config.yaml
d_model: 160
head_dim: 32
vocab_size: 2048
attn_scale: 0.177
init_std_qkv: 0.0493
init_std_o: 0.0612
schedule: "wsd"
decay_fraction: 1.0
decay_shape: "sqrt"
doc_mask: true
MLP neurons of a small language model. Each row is named by its layer, matrix (up: input weights) and neuron, and shows model dimensions 16-143. Each number is 128 + 24 x the weight over its row's rms, rounded and kept within 0 to 255.
After each neuron's rows, "fires in" lists the words (lower case) most often at its 100 highest values on Wikipedia text that the model never trained on.

L2.up371 [ 88 124 137 178 121 180 143 165 108 147 140 115 140 117 134 146 137 106  90 115 154 111 117 115 149 141 143 108 120 143 145 119 147 124 112 112 128 123 136 161 105  94 128  95 107 130 134 129 112 139 139  98  90 106 131 134 101 131 146 131 148  99 146 127 136 120 115 126 113 115 148 149  85 116 127 119 127  97 101 142 164 107 149  84 130 131 119 125 138 142 103 163 110  98 155 177  84 114 134  92 172 140 109 152 122 164 131 132 107 103 200 105 142  92 116 105 103 101 110 124 139  59 130  97 132  45 127 139]
fires in: "from", "released", "launched", "late", "gave"

L3.up109 [122 109 143 113 148 157 157 135  94 124 146 128 133 128 152 113 156 163 132 104 115  98 126 132 100 114 157 111 105  52 116 153  91 137 109 152 103 121 145 127 114 145 139 128 127 151 164 120  84 140 141  91 148 172  73 113 116 123 152  77 142 158 153 155 144 154 113 134 146 141 137 100 148 106 141 123 147 149  87 108 162 142 133 140 116 115 114 102 120 145 128 125  66 124 126 129  93 156  99 150 122 115 144 168 145 111 132 116 123 146 136 143 103 156 131 111 109 131 165 120 113 127 118  72 105 121 122 101]
fires in: "born", "more", "same", "zealand", "fought", "months"

L5.up151 [ 99 116 105 138 116  85 153 100 129 137 120 182 125 113  69 110 149 134 145 117 124 145 136 164 125  96 117 131 153  96 130  92 108 101 113 133  91 124 168 140 116 160  94  80 176 141 161 112  80 142 106 134 119 145 164 112  98 161 148 141 189 120 125 143 115 130 117 167 151 121 140 131 125 134 115  77 118 130 133 129 140 163 144 135 105 113 157 102 164  97 139 135  92 108 119 120 120 128 141 104 164 139 130 126 174 132 138 111 126  85 160  70 131 157 119 146 128 110 144 106 119 138 140 122 139 128  91  87]
fires in: "it", "she", "which", "this", "these", "its"

L8.up241 [125 126 111 108 124 122 136 155 112 147 127 117 151 142 105  92 107 107 131 116 182 105 139  99 137 139 140 102 121 122 150 132 131 150  40 175 154 145 141 159  88 156  88 138 141 120 117 118 134 134 146 108 132 110 103 128 107 139 136  96 168  84  90 159 111 179 120 131 115 122 108 117 144 157 173 135 118 121 138  87 120 101 121 101 138  97 132 126 156 159  84 109 108  95 107 107 131 112 156  88 122  94  71  97 157 122 160 138 128 121 108 111 149 141 108 131 119 126 105 119 113  84 133 127 114  93 148 101]
fires in: "for", "not", "to", "wife"

L5.up327 [ 95 136  87 136  77 144 149 136 102 148 172 141 144  97 142  96 186 116 101 131 179 132 100 115 112 140 106 136 128 112 107 164  89 116  79 155 162 149  89 138 108 134 123 152 111 112 134 115  97 162  85 153 117 117 123 183 124 134 139 146 155  97 129 105 154 140 138 154 100 132 130 181 117 101 141 113 146  78 107 116 154 168 127 125  96 132 143  97 132 117 154 107 111 143 141 117 115 128 146 105 169 129 103 125 116 153 109  99  92 120 170 157 100 109 108 157 167  79 134  97 112 119 116 131 119 135 142 151]
fires in: "and", "they"

L5.up629 [118  98 168 133 136 115 161 156 104 139 118 144 144 124 136  80 146 107 130 132 109 115 152 126 122  83 111 157 149  66 117 134 119 115 125  98 101 125 134 148 125 129 153  77 153 123 126 134  75 127  95 141  82 113 117 174 127 168 178 127 161 137 146 159 139 152  79 175 140 115  90 121 125 110 136 117  96 175 108 155 123 133 106 126 107 134 121 139 109 108 132 153 153  91  89 106  95 104  84 111 137 135 127 135 133 133 186 182 138 137 150 108 114 133 133 162 121  87 161 107 115 113 166 144 152 106 130 133]
fires in: "a"

L2.up370 [154 124 151 116  93 109 112 136 122 113 144  93 126  92 111 105 126 131 124 157 124  66 127 152 147  94 184 130  97 145 145 118 173 120 163 121 142 130 133  89 112 120  98 146 137 128 159  82  92 134 139 123  88 130  88 179 121 127 170 114 137 152 103 138 124 152 100 152 140 121 140 115 101 122 141 159 139 111 126  98 189 173 145 110 118 106 145 146 123 115 109 119 112 133 105 134 117 113 119 117 126 124  97 145 137 146 125 115  80 147  83 108 106 159 129 102 115 146 164 141 107 119 116 138 107  91 106 169]
fires in: "of", "de", "degree"

L3.up52 [149  99 121  89 115  69 102 185 107 153 131 150 152 139 113 107 168 130 127 136 128  77 117 145 158  93 161 116 148 126 140 127 141 115  67 121 108  95 100 110 106 135 133  80 119 142 109  73  77 126 124 120 140 136 158 139 121 154 102 173 136 129 126 117 122 151 132 166 199 142 154 106  91 138 188 137 119  96 138 110 100 142 115 120 160 102 157 126 141 146 152 105 163 125 122 129 143 110 116 132 171 166  95 160 135 143 120 115 154 115 138 156 117 159 110 176 139 102 115 131 126 115 123 158 109 113 122 162]
fires in: "for", "to", "2015", "against", "troops"

L8.up475 [128 113 139 175  82 115 157  93 128 129 149 183 134 104 145 118 116 113 132 113 115 118 116 147 120 134 116  94 125  73  98 140 132 153 133 108  95 147 109 115 132 108 140 176 131  89 127 131 138 148 128 119 139 149  94 185 125 136 132 110 139 118 216 136 156 125 123 147 102 152  78 153 116 126 170 164 143 130 115 108 118 111  92 117 131 145 160 133 151 154 148 115 137  88  94 178 135  98  96 108 116 130 129 107 144 101 105 132 114 131 151 131 160 149 120 140 127 140 122 132 116 191 139 176 140 114 176  98]
fires in: "as", "assumed", "became", "asked", "was"

L7.up367 [109 118 167 138 136 131 111 118 130 150 165 181 121 157 123 113 139 173 168 151 153 119 147 107 120 123 140 123 142  83  95 151 155 142 110  93  74 173 143  98 116 109 142 145 127 108 165 124 138 179 137 112 113 165 114  83 163 105 113 126 123 148 135 125 163 133 137 111 124 137 144  87  99  99 124  99 119 109 122  98 134 153 113 149 121 135 168  99 141 105 143 147 129 144 128 167 132 132 164  96 155 174 118 164  93 169 124 120  99  78 112 115 124 112  99 109 114 106 148 109  88 132 141 147 116  94 130  88]
fires in: "the", "agreement", "uk", "her", "their", "its"

L2.up301 [158  69 157 126 104 152 140 151 137 135 170 140 176 188 108 111 122 158 126 173 111  86 182 137 140  98  92 129 112 125 137 126 141  98 135  97 131 118 125 152 139 175 179  61 149 135 155 111  93 138 115 132  96  92 115 123 122 111 141 142 133 111 165 147 117 129 130 145 124  59 122 145 110 169 139 163 110 103 132 149 178 154 139 157 102 161 116 120 107 126 128 166 135 120 121 144 130 107 155 110 117 147 109 114 113 154 142 147 117 130 131 113 124 139 123 112 150 119 155 125 119  84 121  99 115 155 132 137]
fires in: "a"

L2.up398 [156 120 154 122 134 143 160 147 119 159 159 127 179 186 143 138 162 147 150 153 156  94 164 122 143 102 156 100 140 146 156 134 134 114  92 135  96 145  93 117 120 113  84 128 157 107 155  88  62 171 104  93 111  95  90 106 106  90 118 154 145 130 136 123 121 133 125 127 104 139 109 126 131 137 105 111 127 123 133 134 172 157 127  77 109 132 128 113  89 168 168 162 186 113 160 144 126 128 122 131 141 132 118 165 147 156 131  98 137 133 122 134  58 151 143 114 145 127 117 117 157  96 120 140 121 114 139 120]
fires in: "from", "than", "over", "after", "around", "interior"

L2.up215 [157  98 127  98  76 106 176 151 124 106 128 123 121 146 127  93 152 144 128 153 157  98 140 169 152 134 159 107 136 131 137 137 131  98  95 157 170 139 112 170  94  79 125 132 163 129 110 114 106 129  93 136 104 163 101 133 108 120 161 139 184 113  94 138 132 144 136 150 140 161 115 110 147 165 124 207 120 103 138 166 147 165 146 113 111 106 146  91 121 132 109 117 149  86 107 122 124 138 117 115 155 151 143 126 135 155 128 165 130 166 149 142 112 134 145 113 115 120 134 129 140 128 140 148 151 133 146 117]
fires in: "to", "not", "they", "scored"

L3.up10 [ 92 125 162 119 117  89 198 144 112 179 186 166 153 111  90 110 153 117 154 139 122 109 117 122 142 144 151 121 113 135 147 106 133  87 125 150 130 103 107 123 114 133 134 147 146 149 120 146 111 154 107 139 127 105 143 114 141 122  97 161 153 106 131 143 140 131 161 167 163 126 122 110 133 137 155  96  92 135 126 130 171 129 105 159 167 123 108 106 153 177 125 147  95  88 161 167 109 131 164 101 159 142 110 139 138 143 118 108 122 122 130  81 149 174 117 115 124  76 148 103 134 105 153 131 159 151 102  75]
fires in: "it", "he", "she", "had"

L3.up406 [146 124 141 136 116 125 161 128 127 102 157 109 159 128 119 129 121 114  81 115 127 147 160 109 151 129 106 142 135 106 136 111 156  94 125 135  79 142 138  70 145 117 116 150 157 128 195 109 104 135 113 107 124 111  97 127  83 122  96 159 136 102 120 129  92 114 133 131 125 144 111 112 108 177 147  88 126  92 136  79 161 117 134 111 110 113 186 141 138 106 133 156 152 134  78 148 113 100 129 137 115 103 104 159 139 119  93 118  80 109 123 140 151 132 121 134 153 155 188 111 131 139 121 166  97  97 116 136]
fires in: "for", "of", "to", "purchased", "most"

L10.up623 [112  83 136 135  72 153 127 142 120 156 145 140 112 117 128 124 129 132 173 152 142 101 129 125 126 108 121 100 134 106 103 139 163 142  91 147  71 146 137 116  82 125 144  67 140 110 135 122  97 125 112  92 160 116  91 130 100 159 148 110 126 139 104 128  82 146 161 137 107 180 144  93  93  99 154 200 111  94 132 111 152 129 113 128 107 138 141 137 130  85 130 148 111 145 157 110 147 124 103 125 100 116 116 147 146 162  87 121 129 110 135 139  93 145 111  92  86 114 158 132 129 135 147  89 132 129  95 144]
fires in: "more", "south", "northern", "southern", "zealand", "netherlands"

L2.up509 [111  77 122 136 117 140 121 141 141 117 185 157 134 101 134 124 133 141 127 114 159  74 126  98 130 101 149 147 105 113 158 150 154 149 102  93 129 130 104 133 121 157 136 138 130  98 133 118 108 123 114 148  86 110 121 201 112 178 167 133 128  80 115 139 153  92  96 152 113 142 130 129 133 149 146 142 109  79 127 120 140 133 148  84 113 115 140  91 103 142 131 120 134 104 149 144 127 108  89 126 177 111 108 105 151 100 103 136 115 144 139  89 184 100  98 130 104 141  96 126 116 161 112 135 107  88 136 155]
fires in: "as", "and", "by", "from", "luis", "luisa"

L8.up288 [133 115 143 152 113 106 139 106 150 151 147 112 100 145  93  96 129 130 144 120 179 175  96 132 151 132 145  88 113  93 125 135 163 133 146 110 131 152 136  68 137 123 130 134 177  97 114 100 131 124 119 142 153 118 136 145 121 150 141 173 130  89 124 121  99 120 135 114 117 124  88 154 158 117 158 123 119 109 106 171 129 160 128 154 111 110 126 135 167 115 122 146 132  94 174 201 117 119  92  96 126 130 151 110 161 111 130 143 119 110 160  73 151 117 140 104  94 151  94 143  82 167 137 159 105 112 148 144]
fires in: "as", "confirmed"

L5.up254 [111 108 149 106  97  87 175 110 126 133 161 125 102 137 125 130 137 110 141 113 130 145 111 161 138  92 147 107 128  80 132 127  67 121 129 133 139 178 115  72 151 152 120 108 146 130 128 146  97 101 131  72 109 116 136 139  84 136 125 139 162 142 121 108 141 109 120 172 133 124  85 121 100 144 130 133  81 117 111  97 162 115 132 140 114 126 138 145  96 150 137 154 128 116 111 149  89 122  83 144 139 151 130 162 175 169 156 160  79 133 151 117 125 160  83  87 128 103 160 158 102 108  90 123 168  94 105 136]
fires in: "the", "his", "this", "a"

L5.up299 [137 124 152 176 114 114 126 102 129 153 145 108 119 101  94  93 135 116 107 145 106 127 134  97 166 137  92 106 132 136 152 123 119 108  59 152 165 172 173 123 114 135 101 155 123 127 162 146 128  85  99  89 130 125  81 146 124 141 193 122 128 144 137 131 119 144 147 130 190 126 146 142  93 120 105 111 107 110 122 147 143 132 101 169 123  88 152 115 150 158  92 160 104  84 114 107 118 146 134 136 155 147 141 115 156 138 132 124 121 139 162 165 159 161 106 132 125 130  80 181 119 155 141 150 177 123 152 119]
fires in: "it", "can", "its", "cannot"

L3.up385 [143  80 158 117 102 122 105 122 135 140 139 107 145  97  88 117  96 152 100 134 152 154 123  93 154 115 126  89 112 133 155 146 153 118 130  92 142 145 145  85 165 140 113 121 167 103 178  88 155 121 119 160 147  98 103 173 122  86 125 112 141 128  94 104 156 128 145 151 142 133 136 107 100  91 150 106  88 120 119 106 109 135 105 156  88 123 111 112 126  99 114  99  95 119 114 161 158 113 123 112 119 117 103 110 131 102 149  98 114 162 110 138 116 143 128 142  97  88 151 138 125  94 164 118 144 129 165 115]
fires in: "the"

L2.up186 [147 114 121 140 164 108 149 113 172 147 137 142  94 138 139 121 102 124 132 123 164 115  97 136 144 144 100 157 116  93 114 149 205 141 142 124 106 139 152 146 117 141  73 177 116 134 158 128 132 135 102 117 154 160 126 113 103 136 145 190 156 124 150 104 108 113 138 108 144 124 113 135 101 115 134 123 129 120 103 163 140 135 174 119 117 178 137 135 140  86 115 157 131 168 174 127 130 129 123 122 164 143 106 126 136 125 127 158  81 134 140 124 142 178  97 113  99 157 126 121  95 140 151 136 156 153  97 148]
fires in: "as", "woman", "asked", "standing", "wounded", "police"

L7.up397 [119  99 142 157 123 126 182 139  96 122 129 160 151  97 164 109 142 112 137 158 161 114 106 129 111  56 124 144 112 130 132 156 114 133 109 152 144 120 134  79  92 125 116 147 170 171 137 116  74 169 124 112 125 154 120 158 126 139 124 123 174 105 111 147 131 152 129 167 114 152 116 143 143 171 154 116  99 124 131 140 153 134 115 160 132  85 143 127 139 142 105 113  76  94 178 148 146 144  94 127 159 117 102 140 144 151 148  83 117 134 133  80 107 134 102 125 142 118 133  80  98 156 147 177 100  88 127 133]
fires in: "had", "they", "more", "have"

L2.up542 [110 125 152 108 101 123 129 126  88 157 143 126 140 147 107 117 112 151 131 109 131 129 134 166 128 133 126 148 118 109 130 122 120 123  79 143 160 161 133 185 101 131 130 100 168  85 125 119  88 170  80 135 140 143 172 140 107 143 145 135 158 132 102 120 108 147 152 157 136 108 131 160  97 181 127 125 125 107 123 126 147 185  89  86  85 146 142 122 127 188 137 118 126  98  91 124  97 117 136 114 193 156 122 138 167 118  86 126 128 131 155 140 143 156 154 124  90 157  97 145 121 126 151 116 133 113 139  93]
fires in: "would", "not", "to", "could", "will"

L3.up153 [142  97 160 130 131 124 163 120 145 143 137 138 146  84 107  93 143 137 123 135  91 137 155 164 127 119 147 134 115  74 101 134 130  93 140 141  84 108  93 150 146 160  97 116 148  99 144 148  79 166 103  89 185 125 129 118  99 138 136 131 166 102 122 137  91 113 144 144 155 118 131 130 124 178 149 121 144 113 143 165 112 136  83 135 138 115 177 128 159 134 162 164 105 111 103 144 111 132 132 103 130 173 108 120 122 134 101 108 124 102 108  80 131 166 125 127 138 149 132 142 115 175 136 151 110 134 111 128]
fires in: "to", "top", "should", "unsuccessful"

L8.up609 [145 128  92 104 154 116 159  99  70 136 128 181 141 106 113 101 111 163 142 129 118 145 151 191 134 104 131 122 134 108 129 104 143 106 109 110 114 120 100 136 131 170 102 111 117 100 163 121  94 137 131 112 146  98 104 171 106 153 125 135 126 130 145 131 130 149 119 112 120 155 113 164 146 152 122 122 114 138 137 108 156 108  89 136 115 138 156 131 214 116 131 167 101 104 139 134 149 134 110 123 125 153 105 152 136 111 146 111  90 123 142 127  94 122 143 140 138 118 145 195 126 145 121 147 135 137 129 101]
fires in: "can", "to", "of", "cannot", "could"

L2.up335 [134 125 130  94  91  97 107 150 151 121 130 123 196 144 120  98 124 163 144 159 120 128 127 129 155 127 103 138 136  63 125 130 126  84  59 140 112 105  93 128 134 140 103 118 128 102 144 149  66 101 102 111 135  94  80 172 105 105 126 140 167 146 125 148 140  95  83 180 172 123 137  80 128 127 162 146 118 141 136 135 166 122 114 125 151 136 127 124 149  93 106 140 161 139 102 160 122 162 146 107 156 153 103 159 151 132 140 134 139  94 132 108  95 142 115 157 147 125  94 115  94 121 113 111 113  96 128 140]
fires in: "with", "of", "failed", "for"

L3.up361 [ 82 105 183 122 115 147 130 103 129 120 131 126 137 126 153 127 127 140 167 111 123 140 148 177 130 132 114 126 158 114 125 162 117 174 124 118 111 148 155 157 136 112 103 119 148  76 172 140 161 185 115 113 103 131  83 105 121 148 121 155 130 124 148  80 119 113 149 146 115 139 146 148 109 163 127 124 114 179 121 140 117 140 123 160 128 164 163 109 142 132 111 138 159 159 142 122 126 140 134  97 112 148 101 152 131 133 136 178 132 150 129 120 117 119 128 136 161 109 143 165 133 123  95 130 159 109 116 100]
fires in: "a", "census", "album", "cultural"

L3.up460 [126  81 123 123 126 118 129 123 140 116 125 144 151 136 117 127 152 120 147 116 107 120  98 141 141 121  95 114 121 131  82 100 135 117  94 125 143 109 139 126  98 137 106 123 163 117 131 104 130 131 106 138 107 137 165 114  79 144 106 143 154 126 135 126 107 138 136 136 150 137 128 117 114 102 123 140 118  86 124 122 140 136  93 121 146 140 124 115 150 166 152 100  88 101 122 141 141 112 151 102 131 123 139 127 137  98 109 145  89 149 196 111 112 198 125 125 157 100  88  97  94 112 114  90 183 124 112 122]
fires in: "he", "technology"

L8.up612 [119 122 180 163  88 136 162 119 152 136 134 130 102  66  92  87 171 145 105 113 118 132 141 147 116 117 102  92 143 116 161 161  86 108 102 187 137 140 111 120 123 125 114 117 169 100 158 119 122 105 144 136 112 124 166 153 133 108  89  99 160  90 109 117 139 140 122 125 122  98 135 131 141 103 100 111 118 159 117 149 101 195 140 121 116 150 132  94 175 153 139 127 108 109 101 139 112 103  94 145 132 150 143 100 150 141 145 141  96 145 131 117  99 145 103  97 124 115 137 144 130 121 139 151 136  93 129 103]
fires in: "it", "he", "she", "its", "that"

L8.up578 [119 122 170 127 123 142 192 142 114 142 121 155  91  89 106 122 142 160 137 159 108 191 141 167 137 126 140 124 164 128 115 113  98  87 145 131 128 137 109 176 120 100  87 134 166  82 170 123 113 128 135 105 111 171 142 150 128 157 144 130 147 140 129 103 138 120 124 178 120 142  99 173 149 102 109  90 149 138  99 179 104 123 122 115 131 137 140 126 130 132 147 140  94 123 155 125 107 162 137 129 143 126 127 121 188 157  96  75 127 104 119  91 127 121 124 146 145  89 132 123 154 184 138 143 110 108 166 129]
fires in: "it", "that", "census", "statistics"

L5.up596 [147  71 121 103 109 149 112 146 103 135 155 169 130 101  77 122 132 160 112 125 160 128 127 134 130  86 165  90 144 136 100 136 116  83 121 163 144 141 112 148 112 108  88 168 111 101 131 126 122 141  87 123 150 114 111 133 115 105 105 137 101  63 136 158 154 153 154 150 111  95 121 163 151 116 151 100  99 108  95 131 171 119 143  96 122 117 144 118 145 139 146 118  96  96 174 129  95 131 131 123 179 128 124 149 174 149 115  91 163 117 153 116 149  96 146 152 143 146 170 149  98 138 118 116 168 127 155  81]
fires in: "they", "at", "to", "reached", "only", "first"

L3.up480 [133 113 150  97 141  68 110 119 151 118 110 148 141 159 100 105 149 148 133 181 135 115 123 125 172 136 152  65 112 142 140  90 161 135 133 115  92 112 139 100 160 120 108 147 157 126 142  99 121 181 119 122 145 144 120 155 104  90 113 111 117 137  94 123 143  90 144 118 143 119 125  86 106 170 150 127 157 108 124 127 104 173 137 167 143 148 118 106 113 163 122 129 122 118 131 143  98 153 181  88  84 146 123 116 120 115 115 139 133 119  96 151 123 103 143 121 108 112 172 128 126  68 171 130 149 105 155 126]
fires in: "the", "philippines"

L2.up515 [132  88 101 157  87  98 153 132  84 161 140 114 176 137 122 110 112 155 145 148 148 114  93 117 117 127 135 100 107 150 135 122 132 101 162 123 125 131 139 131 132 133  79 127 128  77 140 124 104 146 112 107 151 136 131 127 138 162 150 111 166  98 170 121 122  79 133  87 135 100 109 162 126 145 134 132 154 100  98 159 129 144 142  93  78 120 129 140 145 144 107 132  90 136 158 125 145 123 111 100 162 158 120 146 134 118  75 135 155 105 132  65 171 138 110 157  88 156 155 105 120 107  96 121 114  86 117  75]
fires in: "as", "using", "into"

L5.up267 [136 137 110 120 135 153 124 165  99 130 129 126 147 153 123  93 120 166 146 127 128 138 100 141 184  91 146 139 126 153 128 131  94 101 121 118 142  93 138 147 107 128 145 107 123 137 137 130 106 114 113  90 105  91 134 147 100 121 144 147 179 143 133 141 179 115 127 118 125 166  70 101 105 103 143 149 136 133  96 118 165 109 141  50 113  98 116  81 141 159  84 109 161 104 133 133  97 150 125 133 155 129 110 106 146 152 105 121 109 142 128 153  95 117 122 161 118 130 126 102 125 114 113 115 131 155 172 143]
fires in: "served", "had", "with", "be", "of", "received"

L5.up584 [149  98 153 128 133 125 161 132 123 107 169 121 166  99 148 105 175 130 117 121 158 160 120 102 162 125  91 150 151 122 116 180 106 122 102 114 146 125 149 128  88 107 105 117 138 149 130  85 111 152  82 111 108 135 121 131 104 154 166 137 159 145  95 116 164 144 136 105 115 128 112 169 110  89 174 156 113  96 123 169 139 142 142 107 116 146 124 110 116 132 150 143 146  79 147 165  91 153 145 106 146  96 121 124 136 140 112 102 134 104 170 102 116 130  98 193  86 105  91 102 112 133 120 141 142 112 128  74]
fires in: "and", "gave", "dropped"

L10.up122 [146 112 147 148 132 150 142 133 130 159 161 153 135  99  85  55 142 158 168 118 118 104 166 112 141 112 151 116 128 145 149 144 129  97 149 126 132 104 145 128 124 121  93 100 132 145 137 149 107 136 102  86 132 155  85 176 114 134 184 108 163 120 135 128 169 174 128 179 153 138 110 130 105 164 116 106 125 143 143 128 108 113 118 122  95 141 162 112 128 111 156 166 131 105 115 128 113  97 126 133 157 138 132 102 124 113 145 130 112 115 124 146 159 109 106 163 137 113 121 106  68 153 123 112 161 158 111  62]
fires in: "a"

L2.up610 [141  80 135 140 122 154 150 124 121 115 138  96 160 165  67  84 141 128 129 147 128 113 178 118 151  97 155 123 122 132 113 125 164 139 160 135  90 107 150 114 110 144 106 127 142 121 151 112 100 123  90 119 153 111 151 112 147 138 192 150 129 100 152 133 101 128 126 124 148 129 142 105 136 131  84 107 121 105 116 146 126 180 143 122  48 137 165  80 145 101 134 122 129 172  85 121 118 112  96 144 104 148 101 129 162 126 127 101 143 117  85 109 114 149 115 161 141 156 117 131 128  92 147 122 141 113 150 147]
fires in: "of", "pennsylvania"

L7.up569 [118 142 180 159 129 125 169 132 135 124 128 141 124 148 116 105 164 116 196 150 100 175  81 147 162 153 170 138 113  88  89 168 134 114 142 117 103 138 115 124 112 140 126 123 125 128 123 114  98 134 140 153 133 185  90 123 134 114 159 141 151 144 166  74 137 155 146 141 157 106 132 161 100 107 151 131 116 160 118 154 130 121 142 146 141 124 137 126 138 147 123 136 125 131 140 129 141 159 107 150 149 141 111 102 132 132 147 141  73 121 148  94 104 179 122 142  87 106 164 154 133 185 149 139 140  94 174  70]
fires in: "his", "her", "their", "as", "its"

L10.up46 [163 115 132  94 114 110 125 160 112 135 206 150 167  77 103 124 124 142 144 114 152 122  94 151 151 121 159  94 105 128 153 138 126  97 140 139 129 160 130 110 115 156 107  77 136 137 150  90  83 140 133 152 129 120 127 163 143 111 115 100 166 136 109 110 118 141 122 157 151 115 131 122 118  95 137 151 127  84 135 135 132 119 168  95 143 121 150 108 139 128  90 178 148 129 126 118 176  93 146 106 147 153 130 105 121 117 121 107  89 125 117 136 149 152 123 102 108 144 132 103 134 141 134  93 136 107 123 131]
fires in: "in", "from", "by", "and"

L5.up449 [145  93 112 150 108 118 112 113 117 122 115 135 144 102  85 112 105 125 146  94 136 144 144 143 116 118 110 172 151 106  98 102 140 134  89 136 124 121 130 104 133 150 117 103 150 135 156 159 121 129 111 131 146 111 130 119 107 120 131 168 158 114 154 145  91 122 130 129 135 152 159 135 116 152 178  92 128 133 138 120 141 156 107 134 136 138 133 145 175 100 124 136 104 115 122 115  81 114 137 106 200 138 122 111 162 143 121  90 129 120 127 115 138 141  77 182  92 117 144 144 126  83 118 148 110 169 120 148]
fires in: "to"

L2.up444 [137  64 112 141 116 135 144 157 133 133 155 184 151 119  73 112 185 108 108 134 148 131 114 137 131 127 180 124 118 102 118 132 132 119 168 121 106  81 112  93 144 123 130 121 144 125 160 144 113 166 119  98 118 134  96 156  84 109  80 141 156 101 165 164 151 127 135 155 143 150 132 108 127 109 124 149 106  93 144 154 125 146 112 110 149 150 149 123 172 129 128  97 113 120 123 149 141  76 148  74 149 135 115 122 113  78 135 140 155 118 123 132 127 139  86 128 103 122 163 133 124 115 153  94 168 143 165 150]
fires in: "the", "ahmed", "behalf"

L3.up329 [130  83 121 126 129 105 135 142  96 198 119 143 182  96 129 111 158 137 119 123 113 121 135 151 170  94 157 101 108 144 112  87 138  97 127 147  97 112 119 101 127 104 124 107 146 148 156 157 102 191  97 173 107 117 118 165 130 134  86 142 138 144 113 121 134 113 147 180 121 133 133 142 141  59 135 130 133 104 126 124 120 133 128 110 132  90  97  73 171 131 164 123 139  98 165 133 126  94 131 110 131 118  95 114 126 145 144 127 112 122 125 157 119 130  97 141  99 129 107 112 121 135 120  95 117 134 154  83]
fires in: "and"

L3.up546 [ 96 144 171 149 102 117 132 125  92 136 115 116 131 143 134  90 124 135 120 133 160 127 149 119 115 135 184 119  72  89 100 129 118 146 101 121 152 113 125 147 150 153  87 134 127  92 115 112 139 133 103 162 117 112 116 105 108 136 167 154 148 110 120 107 147 111  81 116 119 104  83 105  90 139 164  92 119 125 118  83 117 133 137  96 114 120 122 139 145 116  64 122 144 117 146 120 120 114 130 106 142 132  65 117 139 120  83 158 110 154 147  93 161 141  99 129 123 155  93 132  74 137 163 147 136  83 123 111]
fires in: "as", "ivan", "vancouver"

L2.up102 [114 101 156 141 125 157 128 132 112 140 152 180  91 170 108 134 161 102 121 101 112 115  81 151 149 101 133 118 119 132 136 100 124 147 130 130  97 123 145 104 113 121 120 129 154 121  81 124 112 125 141 105 113 138 153 132 115 116 122 122 148 104 136 161 130 128 151 122 160 131 118 132 118 124  94 124  99  87 116 110 184 172 112 109 140 114 121  88  94 206 138 138 114 103 147 113 125 129 133  97 162 164 128 145 132 110 130 128  77 138 149 107 105 151  81 105  79  57 119  85 132 110 125 129 116  89 139 142]
fires in: "he", "olympic", "control", "olympics"

L2.up150 [139  65 160 115 110 129 162 108 127 163 134 145 176 113 136 100 123 138 126 143 122 113 137 124 174 109 163 101 142 104 128 127 137 153 132 146 144  98 139 163 117 122 127 101 161 111 131 120  87 151 128  93 134 147 132 118 111 128 167 164 164 133 209 134 179 100 140 121 124 135 112 107 126 169 115 107 119 124 132 142 110 127 147  90 165 118 126 100 130 110  36 149  88 108  99 106 100 167 138 119 126 173  91 136 145 125 101 115 131 137 145 130 124 143  97 140 153 125 140 132 137 117 154 103  76  76 133 112]
fires in: "of", "new", "along", "won", "alongside"

L2.up322 [113 138  95 110 123 172  75 116 140 140 167 154 118 132 131 124 116 185 125 126 132 151 173 138 162 107 111  96 102 149 134 153 112 139 149 139 102 112 112 100 107 130 146 116 124 104 131  91  85 124 131  76 138 103 148 131 117 101 198 119  80 137 140 146 119  87 143 100 167 148 104 114 123 141 102 167 153 133 135 148 137 166  70 105 141 108 101 131 105 148 129 147 123  96  88 127 111 148 137 103 118 138 101 119 165 129 114 130 146 117 145 130 118 170 129 142 118 113 165 100 104 104 144 107  76 143 112 132]
fires in: "located", "at", "ft", "mount"